Part of a small language model's weights: untied embeddings.
MLP neurons of a small language model. Each row is named by its layer, matrix (down: output weights) and neuron, and shows model dimensions 0-169. Each number is 128 + 32 x the weight over its row's rms, rounded and kept within 0 to 255. Numbers have three digits each.
A block is one neuron, or neurons of one layer that tend to fire together. Before each block is what it responds to, as a language model described it from the Wikipedia text at the highest values.

Responds to: Pre-verb modals and infinitive "to". Words just before a bare verb, mostly infinitive "to", modals (can, could, might, would), and "not"/"also" after a modal, such as "tries to", "could then", "can also".
L9.down119:134123084119125101105190114125125111165120169095109114127088148183128146113161109098109135149104055132135182134156164115137138108097129113092144126128115165070105127166149098148095101104094125177112149114131122120117162130141189114160052087126159180119151118165142145119116085130183148111164138141070133140094194153134140138088123082136111113168115105181145101106036143123133101169119110156168133148191144169130117125126159159138106081143120175083079140116079191115137147143185071092124109081091075066090128160
L9.down261:150154172119097181101083124080075183134124102134134129091137084079183115126131114115051115167194146133131113136176090111099135161157212086136085110151142069139145181134106118074108146141205145187151116111130184100117106142073127135128154103117094113118116120097153126130150164152121127184153093186117189148145155094178120112173117166158141153171115086147123139115132109185133113117106131131166139125175154130150143120158065112148175187139134110135158131142128153157069138086197125093170086162093100192154108079
L9.down322:105188118085116148035095109148130117140146124180126128181116121177153146103137153109131141130158115138084111125076143114164134133131125104179098106087155094063121145106132150092141197159131097131156158107060127141148156132109174118118119140084164158139134108066088160107026172097102129120079094065093182076090116102158097149130124085123143168132118166127170120076146138146121125141125127186169106184140166164141157099136095128164105113101154084106168120143133164158110112098153100160126101016160149194054143130
L9.down358:077161142091096131113150084083122167126083101147157146137131127149108126118113113160086166126155123103072090127107130164124163149075152164137059083156192187127142114141130108103146106104067139132087099104143123155185145135106093151131133166070153118133093132114136168157111110067126115135146212174109123115133181150127164155134108157119131138100129153122166113155075089156148166088129159121107124160102102172174136141159123114198094156140170125137150097137147164111111150115121165140154094146092131146150106150
L9.down490:205118137235185100154168121110120126154064117145133129069103144126128158119140198166153116137095057144141188161160157153069163124199154135124126104154094120073095175119117151135158171082126163102110133102088219100134189161145143134113103146106110133084165096130155111182102132090177129115128118134146156105120106182157171117140119106061092186116120149080108020126128143159093168147124087120161075096138148174147170071157139128130124165158129142109136086073124140100099107131158147156166101142124071117153014113
L9.down670:198142124188146117112133114148058151162090122118143152191150133146110131127117136154149105158143134140102106137149118160106129104124140156129128108083090149127116063123090110114128111148102065199110138135168150150091130216111200136093116110118193113102141103134099119111097143136108091125108171128128094130116127115100109118118131129150150121148084149091114158110129094131096110123086087113131196137104124167169136165125182169139132123159091119155147120125110160193165140162119134158059087074107102081112179095
L9.down794:109135062151154176103113158151158093142184159123153124143149086103165135110106159202131102139171137125139140143079109143133140134176113118136176133163157089098151103123130158096117218145209106091152105130073136154130131162100129153169091112152085090126050082173104201115163145080119093109144191187171142131136115201139081095171095106117117142164134129094064095108118132172079075126092135082127095105159162089097083073090156126143133138126146107113149193116088111121156146125104108148121155097156165174140160144
L9.down969:060127099093135089126124145134137126102128122135089120191094085130151138115177111145121096111131113168091111119205135139134175098133171106142128149122157151079153110164122167115131155080107200127139145136180084120133077085099102121155115146121158125114089150169067198116133159197207107098104145126132095131150169129121111067144070113105117113112171094129063094137160146122175085096146121161115129171175138167099116081132150069138140112153140064109221134121100092090131156111156157135195148124104080112135106147
L9.down980:134155114099176110083178129133112131108141075135163104176194107141154144071134096165131130170156133153107122139152128164160164144119112149097122111148171145193171152142088097126183107149111102114118157071178182190177098157097105114079098108070173128092146111156096131146155121090152139107124136119066095131103125140103116130116163130131087121167137094162125147193098093044103112173130161154093075097136105123141105081119121161150115088051134171101131101171131119137127154156115039131130175057068208107102152126
L9.down1110:122139140064138104151132119143129157099120137124119148171116142109157044166142132150153093105100112187171084130130117159082134156124175171137120135152144192136141101126138171125120100133087198124173178155147139184129116125201085140131140170125134116065143146079108146128085085153115112113105070149151193112154108113133103145093142182060179128096104132072080152148126082159120132147130097097088119093149117151127113199127111176110146091052100086168095126137175053127145139123092189141097140144111138107146115146
L9.down1308:167136144118101107093106229136185139138180153101096099109113121130105118063135145126126143125130114143109158129126130179107127114112089101085146163117145068105119166095108096161168043150109143127066134086170131149087102141133144158124146136043055076110126207115156090129148111088121093159145146134111146145148088131097139149081103163111141109163115111146104129178073169139147152113094123149105116153122111076102106092138189099108148184080130120089115180166126147121120175120168147101147103143090132138077164153
L9.down1373:094110157145102172101145115125124095110112121103050112149119119171171138079148139133141136085061129157119116113107118085141137173122101051184129161123139103114142157141117146118148130040117105105088124120123101157152102093132129129114071118125110105107078133118160180142137157131097122111211139129133147121145152103167140167134131108153111178069213177117129158040159153132135144111130072064115152123152176156114118098134140173127093128161125120099120082113117110063128132087137152112094139165130080137131139181
L9.down1465:169140191064118124159146136103142161147160165059083151177157074122188125105135177129138153130139123061075156076120090158172134195083162086152110125156205122144179131166117183189105120089068112144189125095120156125122152162158145101175159121161139142114075113190129127153140141119147107120148163142133092114115142136109146093108152123084153112110127172117116168119154128154133167165147123145131099119171121126092147102102124140126138156117124149126085101088107169131140092144179059064158117156177064150096157087
L9.down1560:086165181124217154149108100126092100156103147143153127120101178119110144138079145078156122123098111113088105112097149124155143141110096076111171102157147164175123147168165102124140130148124132104186159119128207102142143135114124134114184094129158121182134131203148133127082140130114119154186175143200091165125143114143099152177093144191072089138106111141162100132134118140087148142111119132125121136126169139136095097098151130138158163179113160102139106135179108161109057104139058140145138143177147112151136158
L9.down1944:103082158130110123164117132104126139149093105153122083135105043167115143116154151130136153091155115164116134133127102159139155082129165113071163103097220164133127135151105119132120102075155114102160099103118146098138134079127128168074099075124129115171113086084109125089140071123129095161160104126126104104103136119107131098121146153096124157111127136155141148098142120107112150161160161160123169150080114172180072053134141101160068126154157174124147144173134114120135163120129038150133167133143067072104071098
L9.down1976:077123157095131158195121108113121117197092079088082133174059125155155142149119169080129185108130118169121129082098118139143163157144102124116141161099052122129144057121125105113111177099111110134073092096121087114127190099116108146131188126174092156132109131121172133142088129140095111083133152111057139156113160150125133159090109087138127093119141130087120170062086090180131136050079157165133130113147123097133095166147123161104125115102110163093153123128119164102209144105121122068143154111104162173198128098

Responds to: Sentence-opening time phrase ends. The year or last word closing a fronted time phrase before the main clause, as in In September 2013, during World War II, soon afterward; weaker on is after a long subject.
L9.down160:184131114164092188058053148137091155129124090057119141148150130123136159107091141114116135131129091157132136137127119102113096045128091175163137145145141119122149137119128179140096121163106147058109139163102087148130126129157115151194106101094205102132102148163146155140088108149160120162179061133132137136149118132061138139151133196089148156097190172123170144138149144171075117192135105161073185085167117127135076110186088152151137104131141121137135084131093126180161143170119111125062162078137119169125142138
L9.down259:058154156103156135146130159169116082136131168178150074129142160105174107110161129166121158141073128090091124183141143105105103131099100079139159094132130160155112113148129166111119131170134130169089091118176140047146141150107147099070160115143085113124159177141168124168122130194120132104139145158099134131077085158095142151076191076179098174171096107133101125094066076143097080140134125146169128244096117110160145072134129144173187193145137142053153137140124050113096114124157146085144096123113069125112073172
L9.down282:145097149142151114108139167133101156136074122122182150136185180125084086130142125132137100153147109190135111100171127095124179116151135176098108101117153113140141098114120129115157147162115132124132093133129174132165137175113112129176141150066046079102196102187160156125117145159107128150148130068068100110149103167121116151098111176104107064029144112157154133108102187219116093139129109104129170111159114094102137105092106106127094042185132150129121155149131094125146155165138103130170138121157040149117166118
L9.down297:119149154115149097131141121131144100121203124120056123126141137137105194175152093148105138174185150128135164162101107154155088156147115152115161161107130153183110126132118099134140130190182144158070111101083132107107106113108141126121048132135134156150091128142117123138132130108065135071117156194115106144094113104112089159120131160175128106151129117094123190160158137101094125107142101170097100141074137142128120157139106215154114158150123132157134123153139117108098154110114152101123200097086084107160158156
L9.down661:190134130119065100139098115131161145102133080192070114091122153110104105145148132140106159079123140171081136119138173077066148100092089181130146128129106122149161103133126128139133149104086109163099139081135075108081123089135085095079120110089131147130175091101147141177145157130135106086115133136133140142176210112082181116080126110162102118100160162107141159129185134111127119139130110105134104087148097121108139142119104102094105138134140121106097161115122141099122140194174088110110055160115174105094172099
L9.down825:132124111210090158144162156099139136113181113049076150163191082124103098170078109132143164169087102067166110185166150145185106116173193118131118127109086062175121123138113180132103129157086153111095145141116124144078164151191158150140074173166077146115129124139146156171089141127144181101182108139146186139096112076077089109109142156148154115082158142129097133103118091127106165115134089062095132127170112161138132108132183174101089080102132111166150117140110179156159133177130089147162135122134143123124139073
L9.down885:076139181163104112118108138095129154125116130068162087080176158085095123174153122112138137144087111123079153131101179128111038133105133159235116143114125112107156060177137171083110117107136184149120135155146152126127087133164057147122149159124168120122118165153099184160166131118086099150125174094102139087211155121094124140144113092097075110138122093134161165089084106125149136098154130049129109115161114153155095148056123179138115141137134074090156101130139103174093100169109143095147165134170126118045129149
L9.down1094:111099108132124097130109120077095097114123144126066140083163117092092112123128124096110091135119089169193100170079109086130177159091098120129164105186153095141142133162184170048111165107181165154150129206130119079120114183119136056082158168181088099126142133129140127156048134089080157106154186101146121134168099116145089116100182059123110083138111106127116137134090122121149149156188112006116165124186173165118131155130117142133153108085185101120143118121146115156135077101079135086113136134088180113075104166
L9.down1193:126108149151109124142120099132183106144185131113127150132180207113115153160123098056056098178137124171178158103088143092169099132146135140124112121103142116130152071153121090099113158166156163110146160165176143147145067079090185120169108095113125143086103127154121150096167140154101152140149124162162116122082172106172137054116157134148124153168137124162141067048099174150117091131174093076125168113102155140153161120110131167145192160174108105179081121088132140097113130172118103164106114082141152105097142118
L9.down1330:107142094105078121153177091053131190124135148162163108120159129071092144165101072121137126152160166156136146159119153067111081114110112121120131149174030138129112125157103136126131090113152079073115173140133145136153116120096125095119151177125181119132084140109124149156146149082105131112139087132160069121138137127137155161101120161159171175186087124100145150143091133123146110182131197110135159117104164179126102110132122105076181146057172133094160104118150161093129113100153083094028136144080094115139094129
L9.down1343:113134128076066133093115189093089116124080130092164121167089091103093137158135161130058092126129124083081122122106094153162118096104122182113184129076169112086112141091116129177101145103139157157152150141093128078055155124242165118110134163165081120114105173104151115131121112121104115096138141106102136112080193110086140118117177107149120149129159134124139117113135126108117103123102128153163188116153104110184098133125159159132131124103163106134139170096105153155143169099105179124153168178126126100097093116
L9.down1392:071146165159083114141071142128142137095075146079104080136153185105083074128098130172110171126139089166106162093138147078112098159117121157143105091156075113175133097163116094104147167090116146116154106097179166113162110120144078145147118163096127144162182109123124146153117141150135172159157066117123138106117111088171165093118200109138098076117054159133089144054129095122082180161164176125178138148148135115162114184162096155113099138134107132110150148101140125137141171115107134146155133167112112108097137124
L9.down1432:152125074104159127092120064158055096124180189108123147129135121159155181173101148129169175169142093124151161140224130155107104119158149114043153135118173113110166109140177137090098130122130133078131192108070137145073171111108172094165071112131136113114149120116094170087179113128161149121144143177142140122131100132088144082132127097126075104114179138131113126162129096090147109160091115165207141087100123173205146136093168114194146168089147121109103167125133143118095101127107166136112121098188119134075093131
L9.down1484:095102164152157078160104083164142101117116083146130153109093151123129078131189166176130091157147123164073118131101158148121152149092139110145125143081124111071145135141134146175151086130074132095136152168157064176107154112096198142083101125079121138140132189198124155135135156157104083104133139149079163177112210114131174130151156114115125052149129126127130162157132083123119125162162182169103107150132086114101137114104154148182132197104152115072156099097138150088117103122119136135093114113111118105125123090
L9.down1572:077144230173176179134145086119122065109153182149124117120116111082166164109126154128176144119069080130146136136160143124135114144141121093160145111119118142129129123130176136130137112130100146164145177102175085137158142103126121088146161188157117150142141134119201111149123111121155085134141130141134160127056140144165162145162143090130144076195208124125157108155129194102159135136151089144129085140128043119119150190150117110162126127119083114098111169109101154089102100182082137085111054145070101079197149141
L9.down1900:121115178157179134095134137145158101141103056172176111123115152091126093109137119161112099130098085123164164133079095142168168079124109106052193175182142096131123193139115104101118159109197143058131135152171182128146192124134139119119091088143160112156116132104119107101188184120107090112132080113152178171162142151075107111149088140124110044122197119178145154116096103124094135114163104135093121110160159092101142142140082150173113177105145133131117122154104155093116171128097122102117120119197134118136102105

Responds to: Year after "in". Year numbers (or their last two digits) completing a time phrase after "in"/"In", such as in 1759, In 1924, the 1980s, plus some country names after "in" (Italy, Croatia).
L6.down280:180111183131123104139142170100132123103144095120150132117116120139112137140149101152094115120099066123079138004168224112059116128135185144074158082075110143106134089146171142115079133163159186124114110152133133141100098145119149138097164152152111077100113129117129126144145161184105124126145141123040066069189156136144113155109180093104192133184148136091119174108066104110131123094068146083142157164137117074200135119152155107118168168149134103108161128095137129127160110139135106146159139142166156098068133137

Responds to: Auxiliary and modal verbs. Auxiliary and modal verbs right after a subject, usually before not, be or have, such as does not, would have, could, may, did.
L4.down189:106118085111060132179144128153114131143126113106129075106127028144136106104108154165134142108093128109056153115117123076113132149181134125101151109155182129154125189112128168143152124168122154123135083101180131139163088106123162131146100130116092149127139120127186099119139153095144131184173194119114137100133174125134142142136175083153077139126115115107114134116125072117143155131118100051100198170137106121118141151125133210158060115127160178112139187128143119114121129082128084123135078106147126058144147126
L4.down523:114095151127149103086157124121144121106130125186120095130114183129118082077151113171121108138144074126152119088107110113146170132107124052152160184139140099197088179141127148157138118178142113144083125144141145131182099130131107115119157097056148096120102137116157122106101135167128126171161127140114110088103128161146130142073143166182126140046167131089154177152133097142123127189097154115163085126093131165135167150145114095102098107157149198135183104156102101100139111173162150154141118163138145126126194138
L4.down1399:133106098151096133090204145133143118122206187083141096094081185114126166105192146168156160164141139126166109112147139111138102146114155101134080161077103078112129113146096147174113093137145118099123146147092143157130156132208100110101169189164122126115135170151057206131070073155126122131102129118125157112064124119148111195105111108141124120098175170122126137089111126120163130175132095086132107096117167210121151153155093152137167115138068123165168081121125182147103079115123125147081140160143120126144093153
L4.down1814:106138087171046088117129153135119095068116129089162177177144123127128111120158137125128157158101143137138131166179168140109142155140129130164149182112151170124091119069164119109155160113112171129238123138100069168110110171107105150123147172141111121143082148061103079094140104183123166122116180120101034143155145097133116159105132079138099125085137110128194184132141105085121131142101152070124134158154155109156123110155104131112096149167122131123158095140107168071169126137151104071111101064136121111124099104

Responds to: Infinitive "to" after verbs. Fires on "to" introducing an infinitive verb, especially after "had", "failed", "began", as in "had to withdraw", "failed to defend"; weaker on adverbs or auxiliaries before a verb, like "would have", "once".
L6.down895:166056101149088095122130128107149144122112168121136188115106132136114105223128038158095133134147144148104145116092151131153177145054121140168186117142174116129099135101173138137096165102155108119120107143147127163104077111149068108183135113140138122130089079148167159087100184116092144107062164113123124101102143124130080164091162114184156122044089096101148081125142076166089085145210122105168108090121105171162137134083136132174116173129171130123169097091113135150153155121116143139103162113100122134125178087